config.yaml
n_layer: 8
d_model: 448
n_head: 10
n_kv_head: 10
head_dim: 64
d_mlp: 1792
vocab_size: 32000
activation: "tanh_gelu"
norm: "layernorm"
norm_place: "pre"
norm_eps: 1e-05
positions: "learned"
qk_norm: false
attn_scale: 0.125
bias: "all"
tie_embeddings: true
parallel_block: false
init: "normal"
init_std_qkv: 0.0232
init_std_o: 0.00579
init_std_up: 0.0232
init_std_down: 0.00579
init_mimetic: 0.5
optimizer: "muon_variant"
lr: 0.00176
lr_mult_down: 2.0
beta1: 0.93
lr_head: 0.0052
warmup_steps: 200
schedule: "wsd"
decay_fraction: 1.0
decay_shape: "linear"
final_lr_fraction: 0.1
batch_tokens: 32768
seq_len: 2048
doc_mask: true
train_tokens: 290800000
steps: 8875
dataset: "wikipedia_en"
MLP neurons of a small language model. Each row is named by its layer, matrix (up: input weights) and neuron, and shows model dimensions 192-255. Each number is 200 + 30 x the weight over its row's rms, rounded and kept within 0 to 999.
After each neuron's rows, "fires in" lists the words (lower case) most often at its 100 highest values on Wikipedia text that the model never trained on.

L3.up300,262,192,204,199,137,238,232,140,196,235,208,216,161,182,186,178,231,198,207,236,187,221,196,229,197,210,200,147,234,187,167,177,160,245,205,216,175,231,252,176,171,248,137,213,165,173,160,156,211,237,188,212,222,157,202,227,208,222,194,175,252,177,206,193
fires in: "it", "they", "she", "he", "that"

L3.up508,191,221,253,219,197,185,242,216,178,166,202,211,230,198,177,235,267,200,169,209,215,147,184,204,215,202,117,227,200,197,185,257,125,136,158,185,191,222,164,178,214,183,248,259,212,217,214,183,189,198,154,162,212,229,248,187,138,185,213,207,192,151,225,193
fires in: "to", "long"

L3.up1075,163,183,268,186,195,168,160,215,210,172,240,182,188,193,247,199,182,194,209,215,174,213,145,203,216,197,242,196,200,205,190,177,155,259,157,213,150,228,192,194,161,187,202,203,172,160,180,193,223,206,265,172,184,253,210,154,221,166,191,168,222,156,150,199
fires in: "of", "a"

L3.up350,205,183,190,214,195,195,149,198,198,182,195,162,156,258,216,175,223,195,215,205,219,230,193,175,242,239,164,222,218,201,221,240,173,202,150,254,178,222,190,262,184,160,246,231,207,179,196,192,198,141,168,185,256,173,174,223,155,196,209,203,218,195,233,187
fires in: "to", "than"

L3.up1174,184,201,182,200,266,206,212,213,209,255,218,210,150,157,197,177,270,169,186,190,191,169,213,235,199,234,173,224,140,208,179,217,217,217,230,206,183,167,172,225,189,228,200,214,173,190,163,195,247,182,166,226,211,188,217,226,259,205,173,218,220,189,255,230
fires in: "also", "to", "would", "will", "as", "joined"

L3.up441,250,276,269,180,162,197,210,197,188,206,149,211,183,232,164,161,157,205,137,174,237,178,203,165,176,237,168,230,230,208,185,200,206,199,197,165,252,189,190,175,162,193,193,187,212,250,217,177,231,179,189,214,222,157,190,221,231,199,199,172,259,240,200,235
fires in: "as", "asmat"

L3.up369,203,198,173,242,235,185,198,225,187,179,217,107,214,192,274,197,217,195,193,210,208,178,201,173,165,219,208,157,214,198,205,171,177,203,181,201,198,163,225,195,231,195,163,225,162,174,186,237,168,256,181,234,235,229,194,195,180,209,239,190,201,188,178,222
fires in: "best", "actress", "score", "for", "gls", "age"

L3.up787,229,156,209,182,190,225,166,213,202,245,169,234,166,213,247,191,180,228,138,188,259,231,218,266,202,202,181,221,217,201,206,249,186,181,233,217,183,244,248,242,234,196,180,181,138,239,183,212,165,148,151,223,213,139,191,217,231,204,191,240,198,261,209,217
fires in: "of", "s", "t"

L3.up1098,239,185,214,187,194,235,186,154,192,190,229,226,200,177,231,252,160,172,152,168,224,194,200,190,220,219,182,198,208,188,208,270,203,196,237,224,196,204,231,195,207,191,138,186,155,172,191,227,189,214,211,232,205,154,245,211,188,229,243,196,172,186,207,155
fires in: "in", "into", "of", "are", "were"

L3.up1293,239,218,184,170,194,172,148,175,208,202,277,155,183,193,235,215,221,246,249,223,178,212,148,169,146,185,250,173,230,169,190,216,208,208,132,183,187,211,213,209,236,204,203,183,263,231,161,233,201,175,175,209,184,239,190,258,182,167,178,190,182,229,178,194
fires in: "of", "for"

L3.up179,199,182,183,167,146,185,213,247,176,178,213,220,160,242,205,198,220,213,211,202,230,229,216,195,191,216,175,168,149,261,210,139,209,246,207,131,208,209,189,221,186,245,162,220,218,192,162,209,225,166,212,256,201,260,166,252,185,176,218,157,164,147,204,200
fires in: "of"

L3.up1473,176,246,248,214,196,219,198,239,206,161,181,210,203,214,156,210,214,205,175,226,209,243,199,259,175,177,214,239,187,215,216,190,177,212,292,193,169,178,203,191,223,170,216,220,258,160,239,201,184,211,231,187,202,156,218,173,196,182,214,198,159,158,208,169
fires in: "in", "end", "take", "took"

L3.up166,212,194,193,151,180,207,177,187,150,235,164,172,142,195,215,137,150,194,174,140,237,223,236,229,206,183,191,213,214,197,222,218,188,192,186,212,166,235,220,214,195,204,174,228,172,195,203,175,138,199,175,236,246,203,195,220,185,223,173,207,196,242,184,170
fires in: "of"

L3.up803,220,168,189,251,210,197,220,203,244,187,229,183,170,147,170,206,201,142,206,189,223,238,203,158,160,142,231,214,136,191,219,201,193,185,229,220,187,203,176,192,182,203,266,207,200,230,213,180,205,177,231,240,191,213,245,241,235,209,221,230,228,270,164,203
fires in: "of", "there", "as", "with", "after", "f"

L3.up521,140,247,172,224,166,205,206,264,230,167,202,207,221,169,210,255,130,209,243,206,202,169,195,231,187,190,206,177,225,249,162,186,191,133,201,138,227,184,162,221,208,202,206,207,227,226,161,189,234,208,164,210,157,221,163,172,213,150,206,233,244,190,156,195
fires in: "for", "to", "on", "back", "him", "up"

L3.up974,241,203,245,165,221,169,173,169,274,202,240,218,214,183,189,222,205,195,147,192,174,193,207,165,187,189,274,205,183,202,175,211,163,204,130,237,165,169,154,240,216,238,270,217,210,180,196,224,162,191,205,231,146,187,217,208,233,230,199,191,218,213,219,216
fires in: "with", "of"

L3.up957,223,243,184,185,178,187,215,125,230,169,234,203,221,176,178,189,208,217,195,203,202,198,182,216,211,224,233,220,215,183,173,171,167,208,254,211,166,202,222,227,176,192,159,209,204,232,215,249,157,180,160,202,173,200,207,223,195,234,145,199,235,189,230,230
fires in: "he", "can", "it", "may", "she", "has"

L3.up1365,217,115,214,222,165,215,174,232,203,195,191,164,173,218,220,200,222,246,205,220,258,228,148,198,200,196,181,166,255,174,186,196,208,202,193,223,215,169,184,188,197,173,177,236,177,241,215,190,193,176,286,163,210,202,218,182,216,226,109,230,292,193,185,203
fires in: "such", "same", "this", "each", "one"

L3.up1235,204,157,201,180,174,223,197,218,199,179,176,213,179,212,188,180,207,201,188,180,170,139,202,247,234,170,198,155,201,207,206,176,216,197,222,209,175,231,243,291,194,170,199,251,202,236,167,219,130,180,178,205,217,207,169,199,175,254,186,177,200,203,238,173
fires in: "is", "are", "died"

L3.up1202,213,185,165,211,236,185,161,144,142,258,207,234,278,226,146,191,195,195,210,212,243,183,166,221,200,218,237,208,182,148,182,201,192,166,243,223,220,226,183,213,216,213,218,203,171,288,210,145,240,202,136,180,208,221,176,198,175,230,224,136,198,245,215,165
fires in: "at", "in"

L3.up1084,194,236,221,185,208,270,194,240,228,204,173,145,207,182,189,209,221,189,189,175,152,234,192,175,201,216,192,189,158,176,183,203,214,203,227,227,247,200,180,157,221,202,207,223,137,199,188,257,222,188,210,194,175,192,207,161,174,214,249,225,218,202,242,234
fires in: "which", "who", "but", "where"

L3.up459,199,204,179,284,184,236,180,191,189,162,188,222,206,242,216,208,258,184,190,160,211,253,191,211,183,195,199,191,172,224,184,194,181,240,194,177,191,242,203,221,226,165,217,186,178,248,212,168,197,177,174,220,237,143,187,153,158,234,220,230,204,219,230,195
fires in: "and", "but", "who", "it"

L3.up159,237,206,251,206,188,162,213,206,216,187,192,161,208,178,201,178,251,257,170,222,194,164,156,256,130,163,236,206,192,220,155,250,225,248,178,184,178,208,226,198,193,159,219,227,168,157,98,194,219,222,170,212,235,156,231,237,158,194,213,188,246,166,235,181
fires in: "made", "making", "model", "to", "on", "front"

L3.up1023,167,191,200,177,195,203,220,189,220,206,218,276,167,189,205,268,191,168,205,175,216,210,212,228,197,240,184,190,208,189,160,205,229,218,186,223,217,248,209,155,196,230,174,221,222,178,243,134,226,133,228,206,217,182,239,210,176,180,223,236,225,221,209,164
fires in: "she", "he", "role", "film", "34"

L3.up1060,237,211,205,240,206,167,145,223,213,204,261,171,195,225,240,225,228,200,222,197,216,235,220,218,205,174,189,180,189,243,211,184,168,207,148,203,175,217,158,208,195,158,187,210,185,263,188,193,184,181,200,216,180,209,196,216,239,205,198,175,194,181,174,180
fires in: "to", "from"

L3.up1177,207,173,225,245,212,218,211,234,211,181,193,173,251,227,235,182,173,236,186,216,208,182,184,227,188,167,178,175,237,148,183,229,220,230,159,223,204,194,234,163,187,199,177,196,223,263,212,192,199,221,217,161,242,187,181,220,157,173,244,204,229,179,252,188
fires in: "to", "career", "year", "season", "history", "16"

L3.up918,159,209,199,167,156,228,221,174,225,207,177,220,204,182,237,218,173,214,179,178,258,181,201,160,237,191,173,137,220,198,205,148,166,205,162,216,216,186,226,240,258,201,181,161,208,195,178,190,222,198,237,203,184,164,185,232,192,155,214,212,217,184,291,200
fires in: "and", "by"

L3.up1097,258,161,233,218,205,200,234,224,129,182,159,144,218,192,195,185,256,171,220,225,151,210,172,234,231,150,185,249,212,226,211,204,186,196,155,241,120,212,187,159,204,256,158,220,184,216,240,188,172,198,206,171,175,180,186,240,173,212,190,199,267,192,176,172
fires in: "to", "round", "leg"

L3.up1494,163,225,178,191,197,237,144,207,215,215,150,210,125,289,220,198,194,158,160,206,232,209,177,217,194,200,175,200,211,192,125,186,207,270,210,206,153,189,199,172,159,229,195,243,194,197,171,156,219,205,184,174,243,237,245,193,184,229,184,184,215,183,223,216
fires in: "to", "which", "they", "that", "2022", "two"

L3.up740,207,214,215,215,182,216,140,178,243,214,209,151,138,198,214,212,166,241,160,200,176,219,197,223,215,206,208,152,199,214,194,201,184,215,147,178,196,184,197,205,162,232,152,212,182,168,201,192,184,193,196,237,203,226,177,212,210,229,186,257,241,178,252,199
fires in: "of", "time"

L3.up48,139,247,202,212,182,177,200,146,148,247,199,207,171,199,204,180,206,175,192,198,167,190,207,214,201,206,193,211,191,193,219,234,175,189,210,179,242,208,163,208,179,135,222,198,228,195,215,229,179,174,256,263,207,182,167,145,173,213,156,242,226,167,195,257
fires in: "of", "in"

L3.up231,163,231,234,200,171,227,119,193,166,164,204,230,164,174,220,228,209,177,205,194,166,221,195,170,188,188,196,193,193,222,225,183,188,184,181,191,214,156,201,194,141,211,197,238,189,206,202,207,196,245,201,248,235,225,214,151,178,223,173,198,224,177,214,145
fires in: "since", "rather", "or", "until", "little", "before"

L3.up592,148,249,205,255,215,179,169,131,222,178,204,220,230,188,180,179,191,194,155,164,180,166,194,197,177,227,178,162,235,195,204,228,183,179,176,266,187,200,197,280,167,190,200,191,222,201,165,175,216,184,174,225,236,202,217,272,205,242,189,206,233,205,197,197
fires in: "are", "known", "no", "album", "were", "details"

L3.up240,210,169,208,210,185,189,202,160,145,243,249,179,225,178,221,183,225,272,197,225,213,225,171,201,211,224,213,224,144,187,228,187,243,202,186,180,209,195,170,189,167,181,193,201,199,137,225,152,209,270,236,204,179,198,237,207,242,170,175,209,227,194,185,218
fires in: "as", "domestic"

L3.up1757,213,208,251,192,164,200,192,183,145,202,229,174,197,210,198,186,269,230,212,206,176,209,181,179,194,202,166,183,153,208,220,190,221,167,172,198,182,188,230,169,214,168,194,224,205,141,214,226,191,224,189,203,178,148,124,248,191,179,196,171,248,187,207,225
fires in: "of", "to", "by", "in", "for", "the"

L3.up88,193,242,196,196,200,224,240,230,211,223,204,222,255,174,198,188,196,222,205,187,222,231,199,202,153,204,168,218,193,218,226,215,202,207,197,256,228,206,266,192,206,193,208,169,152,162,185,196,284,169,262,229,205,159,217,217,170,220,195,180,240,225,216,203
fires in: "to", "you", "she"

L3.up1509,230,229,171,208,169,185,241,217,171,186,165,233,185,212,189,275,252,227,215,226,186,181,200,186,215,162,183,193,227,175,162,182,228,235,221,114,224,157,191,189,142,255,168,200,206,214,183,146,236,223,215,165,201,215,183,235,158,248,191,196,183,176,130,223
fires in: "of"

L3.up348,204,173,157,162,210,209,235,222,216,171,206,233,209,151,149,218,246,234,164,184,196,160,148,221,199,172,191,217,133,166,201,299,234,201,239,205,187,220,209,223,174,234,202,188,211,193,136,185,192,191,225,208,224,203,206,198,229,184,238,183,216,210,203,220
fires in: "were", "and", "are", "was", "youth"

L3.up1384,172,156,269,196,190,188,187,236,211,231,181,208,190,173,264,209,228,256,180,190,213,204,196,245,219,177,222,215,226,273,194,178,192,174,188,209,224,199,211,185,167,139,175,203,197,194,199,224,225,140,224,206,134,198,175,229,199,197,231,132,260,178,151,209
fires in: "as", "to", "into", "for"

L3.up395,219,125,208,202,226,189,199,223,148,186,172,170,166,230,215,199,193,171,171,166,238,159,202,229,213,257,159,220,210,188,193,117,152,168,221,181,180,165,210,209,197,195,185,223,168,213,174,187,224,189,160,212,213,221,162,189,189,193,184,209,196,198,178,179
fires in: "of", "to", "on"

L3.up785,199,213,222,201,135,223,184,172,207,207,184,190,196,180,247,157,199,214,178,142,201,171,190,200,271,197,257,222,169,163,235,187,185,233,261,166,191,188,233,241,207,183,171,224,211,216,221,190,213,225,174,223,246,205,159,172,215,183,171,265,245,219,231,219
fires in: "from", "at", "by", "in", "between", "on"

L3.up217,183,208,213,207,224,230,152,207,188,211,221,148,158,190,213,197,175,206,229,221,242,186,174,226,219,229,171,180,206,189,205,186,171,176,203,170,175,221,169,228,222,192,152,157,155,196,186,182,209,213,224,250,241,173,223,167,196,177,193,169,189,216,169,180
fires in: "new", "in", "that", "which", "the"

L3.up24,187,260,180,154,200,222,160,226,160,230,233,136,234,223,193,196,186,184,184,194,230,173,221,208,149,184,165,214,220,189,155,195,175,236,245,137,252,220,165,238,236,222,227,178,170,224,189,198,204,242,185,252,215,213,205,221,188,193,227,206,179,173,149,169
fires in: "on", "which", "for", "that"

L3.up15,194,196,115,192,179,223,219,182,220,155,173,226,217,185,164,206,173,236,206,199,175,203,204,162,199,158,256,211,172,163,185,213,198,183,224,193,242,218,236,255,219,127,159,245,171,179,234,208,205,198,201,186,234,201,222,159,174,219,259,162,251,206,250,238
fires in: "is", "was", "will", "are", "can", "were"

L3.up1785,222,200,157,175,183,246,174,206,205,181,167,189,169,218,243,161,186,158,191,276,205,178,154,192,190,208,177,176,222,203,240,221,211,214,194,204,186,171,219,195,223,205,244,249,213,196,203,208,190,243,169,221,217,140,195,171,160,224,151,202,225,205,216,242
fires in: "which", "he", "no", "that", "same"

L3.up121,197,207,171,193,249,205,176,215,224,242,190,233,217,152,178,230,197,174,248,190,162,200,163,234,187,202,234,158,221,223,146,267,208,191,175,183,181,226,226,172,220,219,128,215,185,194,184,153,225,129,179,207,175,232,215,209,186,223,209,158,214,164,196,188
fires in: "of", "in", "at"

L3.up1401,200,189,233,253,162,246,232,240,213,252,142,215,196,177,212,234,176,185,253,165,179,167,194,225,215,179,164,154,182,169,151,209,147,117,139,170,237,238,189,184,185,156,232,151,218,199,117,208,210,184,156,209,223,245,192,212,247,236,199,213,185,174,187,182
fires in: "on", "released", "died"

L3.up1693,172,220,213,229,194,181,249,172,185,213,218,203,258,155,122,241,213,212,164,246,242,176,188,180,176,173,190,217,190,213,207,247,182,247,224,192,180,241,185,194,212,208,164,179,199,195,177,232,184,213,223,175,256,236,223,257,210,209,214,201,208,155,152,168
fires in: "was", "were", "is", "are", "been", "later"

L3.up640,179,207,159,208,207,175,248,184,168,202,195,209,188,242,227,172,179,206,221,176,210,206,156,250,171,210,225,234,188,167,232,189,214,220,232,196,181,156,205,215,168,182,216,230,155,163,154,240,242,249,220,235,204,250,209,198,179,206,211,251,223,158,238,221
fires in: "which", "that", "also"

L3.up385,213,199,237,291,185,141,188,181,213,158,155,222,179,223,208,165,223,206,243,199,224,223,193,188,196,140,191,171,205,210,232,234,210,211,195,239,204,251,216,211,172,213,106,206,159,172,208,200,193,178,240,180,188,175,188,198,186,280,220,184,151,161,200,177
fires in: "to", "took"

L3.up597,156,204,194,198,173,211,216,224,196,183,193,218,226,227,232,264,167,232,225,218,182,235,158,232,258,157,179,215,191,132,181,203,206,262,212,243,189,163,207,126,187,204,249,207,158,222,206,234,192,217,195,195,204,223,133,228,222,236,196,190,201,206,199,156
fires in: "to", "by", "for"

L3.up501,218,249,172,205,217,211,231,131,232,219,159,198,255,194,210,189,169,182,216,172,216,265,184,214,189,219,194,221,187,180,198,150,204,150,200,206,143,188,203,217,243,187,224,215,199,169,211,201,206,244,237,229,206,173,212,209,180,165,208,244,215,226,222,249
fires in: "the", "on", "of", "in"

L3.up262,219,224,238,264,157,112,201,186,247,191,174,210,209,234,137,215,166,146,189,185,175,160,225,195,232,202,157,223,217,188,193,217,148,99,201,164,180,205,161,179,224,207,209,235,270,198,186,211,187,212,251,207,224,184,189,201,200,209,217,192,229,218,181,141
fires in: "after", "of", "on", "upon"

L3.up1354,240,217,172,202,197,230,169,154,165,160,183,139,219,248,226,156,171,170,218,187,186,252,218,181,217,153,231,154,157,198,226,195,201,171,219,228,196,154,237,229,168,163,223,192,208,205,216,176,190,155,178,248,203,231,256,238,241,234,191,188,174,145,191,164
fires in: "from", "since", "he", "until"

L3.up1276,226,210,169,232,203,221,155,150,180,199,209,239,204,154,232,184,254,151,214,237,247,143,196,215,192,224,189,228,162,183,200,188,236,174,236,177,234,196,222,218,188,150,239,238,182,147,178,235,209,190,188,208,229,226,193,187,224,263,160,150,229,208,252,179
fires in: "from", "to", "a", "well", "by", "an"

L3.up920,184,206,211,199,159,236,175,158,279,192,194,215,134,258,211,186,220,183,253,217,221,182,204,264,196,208,208,183,242,199,231,170,171,224,221,232,209,257,183,205,175,222,188,217,184,174,213,221,183,226,230,202,213,144,172,195,228,236,139,201,191,163,240,164
fires in: "it", "he", "was", "the", "played"

L3.up171,189,186,261,216,205,226,245,197,199,190,214,197,245,226,181,213,254,209,223,187,214,138,182,222,235,182,184,236,185,215,206,222,170,204,162,238,169,204,234,172,171,201,174,214,262,170,199,176,220,173,149,250,222,230,207,207,191,257,202,245,181,154,210,186
fires in: "it", "to"

L3.up1656,200,168,179,218,191,177,170,237,180,166,152,227,183,251,214,199,197,185,180,227,218,173,142,193,253,234,199,162,258,202,140,213,222,212,201,212,206,200,186,175,173,241,251,208,245,239,176,206,165,150,224,149,230,163,253,207,223,205,176,230,176,189,201,184
fires in: "one", "single", "same", "another", "second"

L3.up700,170,194,199,198,212,211,203,182,211,217,150,264,160,262,243,196,202,181,225,206,225,162,186,212,187,163,224,226,182,203,154,215,238,195,198,165,192,182,208,211,207,228,189,215,218,262,198,205,248,193,173,201,235,165,224,199,218,236,191,220,177,159,167,231
fires in: "of"

L3.up886,217,217,167,237,170,169,188,204,146,185,184,208,199,211,217,194,138,233,213,194,199,189,229,211,225,191,184,155,252,177,220,168,248,188,213,204,204,218,174,208,215,190,225,230,181,220,234,186,217,184,211,199,239,175,183,218,209,200,267,210,237,166,188,146
fires in: "to", "a", "of", "for", "over"

L3.up370,198,175,252,217,188,213,201,197,192,219,225,228,161,248,221,189,135,164,207,192,163,207,182,213,155,148,182,122,166,218,194,242,211,174,197,223,214,220,196,207,216,205,213,249,175,241,192,208,174,201,198,202,213,203,275,144,203,187,182,152,173,190,204,212
fires in: "united", "following"

L3.up1357,183,172,276,173,243,244,204,197,163,205,225,216,175,174,196,213,150,179,192,193,208,182,167,230,168,207,207,183,199,208,233,240,160,199,209,187,218,264,199,187,196,227,208,212,202,248,208,226,213,212,204,188,212,154,225,183,159,206,165,191,260,149,252,166
fires in: "the", "at", "in", "near", "on"

L3.up792,226,215,223,265,228,205,187,216,120,204,172,213,249,172,142,218,202,160,173,160,211,241,201,205,180,194,246,190,249,228,248,257,208,210,245,208,209,188,187,243,211,227,224,240,172,230,259,169,237,185,212,209,206,176,218,195,149,191,216,157,139,244,274,167
fires in: "after", "since", "before", "until", "while"

L3.up377,230,141,181,188,199,217,184,190,216,190,138,208,190,232,182,160,200,215,180,131,187,160,198,221,207,176,217,202,234,177,256,243,200,220,176,185,192,182,193,159,192,217,180,237,224,188,216,237,169,258,157,165,202,225,163,177,167,161,162,204,289,200,234,216
fires in: "were", "was", "also", "is", "been"

L3.up309,212,276,192,236,228,209,186,177,221,213,217,215,169,149,218,206,240,213,198,204,252,231,217,228,155,202,244,189,178,231,225,179,195,267,181,226,201,165,237,224,186,216,218,160,171,185,171,232,191,194,159,248,158,241,213,204,190,292,196,172,155,166,188,229
fires in: "on", "to", "as", "within", "from"

L3.up387,229,221,177,231,153,247,223,159,206,197,194,213,276,264,162,175,195,206,147,193,191,171,176,179,226,168,214,257,213,225,206,201,158,220,180,172,190,231,178,188,209,208,202,238,201,231,236,176,181,229,245,231,170,208,228,222,193,215,190,224,170,222,184,176
fires in: "in", "p"

L3.up206,207,199,185,202,202,179,196,232,208,209,168,158,216,222,201,201,171,186,240,209,145,184,244,178,184,185,223,235,223,201,187,236,196,233,216,158,278,177,262,198,231,241,178,210,272,224,244,185,132,202,237,188,210,185,205,193,229,228,170,217,183,206,217,199
fires in: "after", "career", "goal", "for", "yet", "appearance"

L3.up1290,214,272,213,186,260,170,201,207,182,203,155,184,153,217,157,181,122,226,231,206,211,163,234,215,235,248,208,230,186,222,203,240,216,183,165,214,199,199,133,214,160,223,133,182,185,237,180,172,206,193,234,154,212,192,205,234,179,201,168,189,227,201,205,201
fires in: "as", "at", "over", "between", "from"

L3.up883,194,222,172,166,182,234,226,227,141,219,233,188,193,174,182,217,237,222,194,206,187,236,210,212,215,204,211,252,175,245,265,245,172,225,180,188,265,196,176,217,149,219,169,174,219,214,205,226,174,178,238,165,249,215,243,216,205,209,230,162,211,195,189,176
fires in: "her", "was", "it", "him", "date", "were"

L3.up736,199,208,197,211,187,162,230,196,190,213,189,177,129,190,209,190,265,248,205,180,143,146,196,199,208,225,242,212,226,206,217,221,178,163,171,149,179,209,236,227,230,178,193,267,257,215,177,134,241,174,263,195,184,210,222,235,172,196,248,194,218,261,253,168
fires in: "of", "other"

L3.up464,223,183,174,192,157,218,202,235,196,201,199,190,188,160,219,175,278,190,171,270,201,195,142,229,206,168,185,193,255,196,184,254,251,190,174,196,198,176,186,216,224,192,181,233,190,197,167,171,188,212,206,207,238,139,178,191,228,221,206,186,184,151,207,238
fires in: "this", "each", "that"

L3.up1383,207,155,187,181,219,201,175,193,186,242,165,210,196,235,231,225,175,143,204,196,204,264,204,205,238,221,192,160,205,240,156,188,207,210,165,262,191,229,217,213,218,190,236,249,161,205,184,192,218,197,192,179,192,208,188,207,208,224,181,157,210,216,185,174
fires in: "i", "we", "they", "to", "well", "she"

L3.up1309,238,185,171,189,178,160,184,191,227,155,236,178,205,188,164,198,193,192,160,165,192,202,195,204,178,161,225,242,157,229,176,194,203,262,304,201,200,151,177,219,187,190,213,219,238,244,235,219,197,197,164,197,216,161,237,168,172,186,244,208,170,200,241,238
fires in: "was", "is", "1"

L3.up1462,209,211,146,204,186,141,178,204,192,235,159,215,177,192,218,188,206,138,199,195,196,181,215,186,160,157,250,142,211,216,220,204,186,196,149,226,199,219,133,164,167,200,190,223,198,264,150,179,186,236,217,230,218,207,231,248,146,179,189,174,210,205,216,220
fires in: "of", "united", "american"

L3.up698,289,192,206,233,197,150,208,188,171,169,185,243,182,170,178,185,165,163,242,206,170,221,232,189,229,185,211,214,198,201,181,241,185,236,179,187,212,185,141,194,200,221,189,218,196,303,171,149,181,230,180,176,201,189,257,165,140,257,265,250,181,222,201,185
fires in: "to", "for", "on", "used", "can"

L3.up229,225,224,173,222,169,196,209,250,220,210,171,217,176,206,200,172,184,212,199,255,190,211,169,179,199,190,202,166,233,226,180,218,217,187,200,197,218,197,149,193,196,226,227,251,193,251,173,195,178,194,167,218,155,183,236,237,173,198,175,199,140,196,179,207
fires in: "in", "the", "at", "on"

L3.up873,237,246,209,241,237,223,185,168,207,209,193,236,184,194,191,179,192,196,227,182,182,200,225,208,187,227,192,167,210,229,140,244,230,192,193,204,128,208,224,179,199,178,230,270,159,222,174,234,168,191,185,216,238,222,212,196,285,150,235,198,206,233,207,197
fires in: "in", "which", "of", "throughout", "what"

L3.up258,208,193,165,152,195,201,221,188,167,233,145,216,191,163,188,217,184,260,265,225,176,227,185,227,185,183,268,157,256,168,221,191,250,180,176,213,178,235,190,216,221,202,216,221,211,228,188,179,218,188,195,189,214,204,223,192,213,203,202,246,242,171,213,207
fires in: "of", "named"

L3.up1141,138,204,176,151,132,221,183,166,220,224,182,176,179,149,208,193,220,193,200,205,199,166,159,186,219,189,195,202,213,209,227,204,224,138,185,203,272,210,200,224,243,229,166,192,180,239,195,173,193,213,176,233,201,202,220,239,167,166,209,188,236,160,193,189
fires in: "and", "with", "to", "or"

L3.up1683,187,152,156,170,260,180,182,194,148,207,187,186,202,230,192,178,197,233,227,166,176,112,219,203,236,184,198,212,246,199,245,210,172,202,205,182,156,182,210,250,218,205,198,208,184,225,228,168,221,187,232,241,192,187,236,180,193,196,199,238,220,218,222,248
fires in: "of", "between"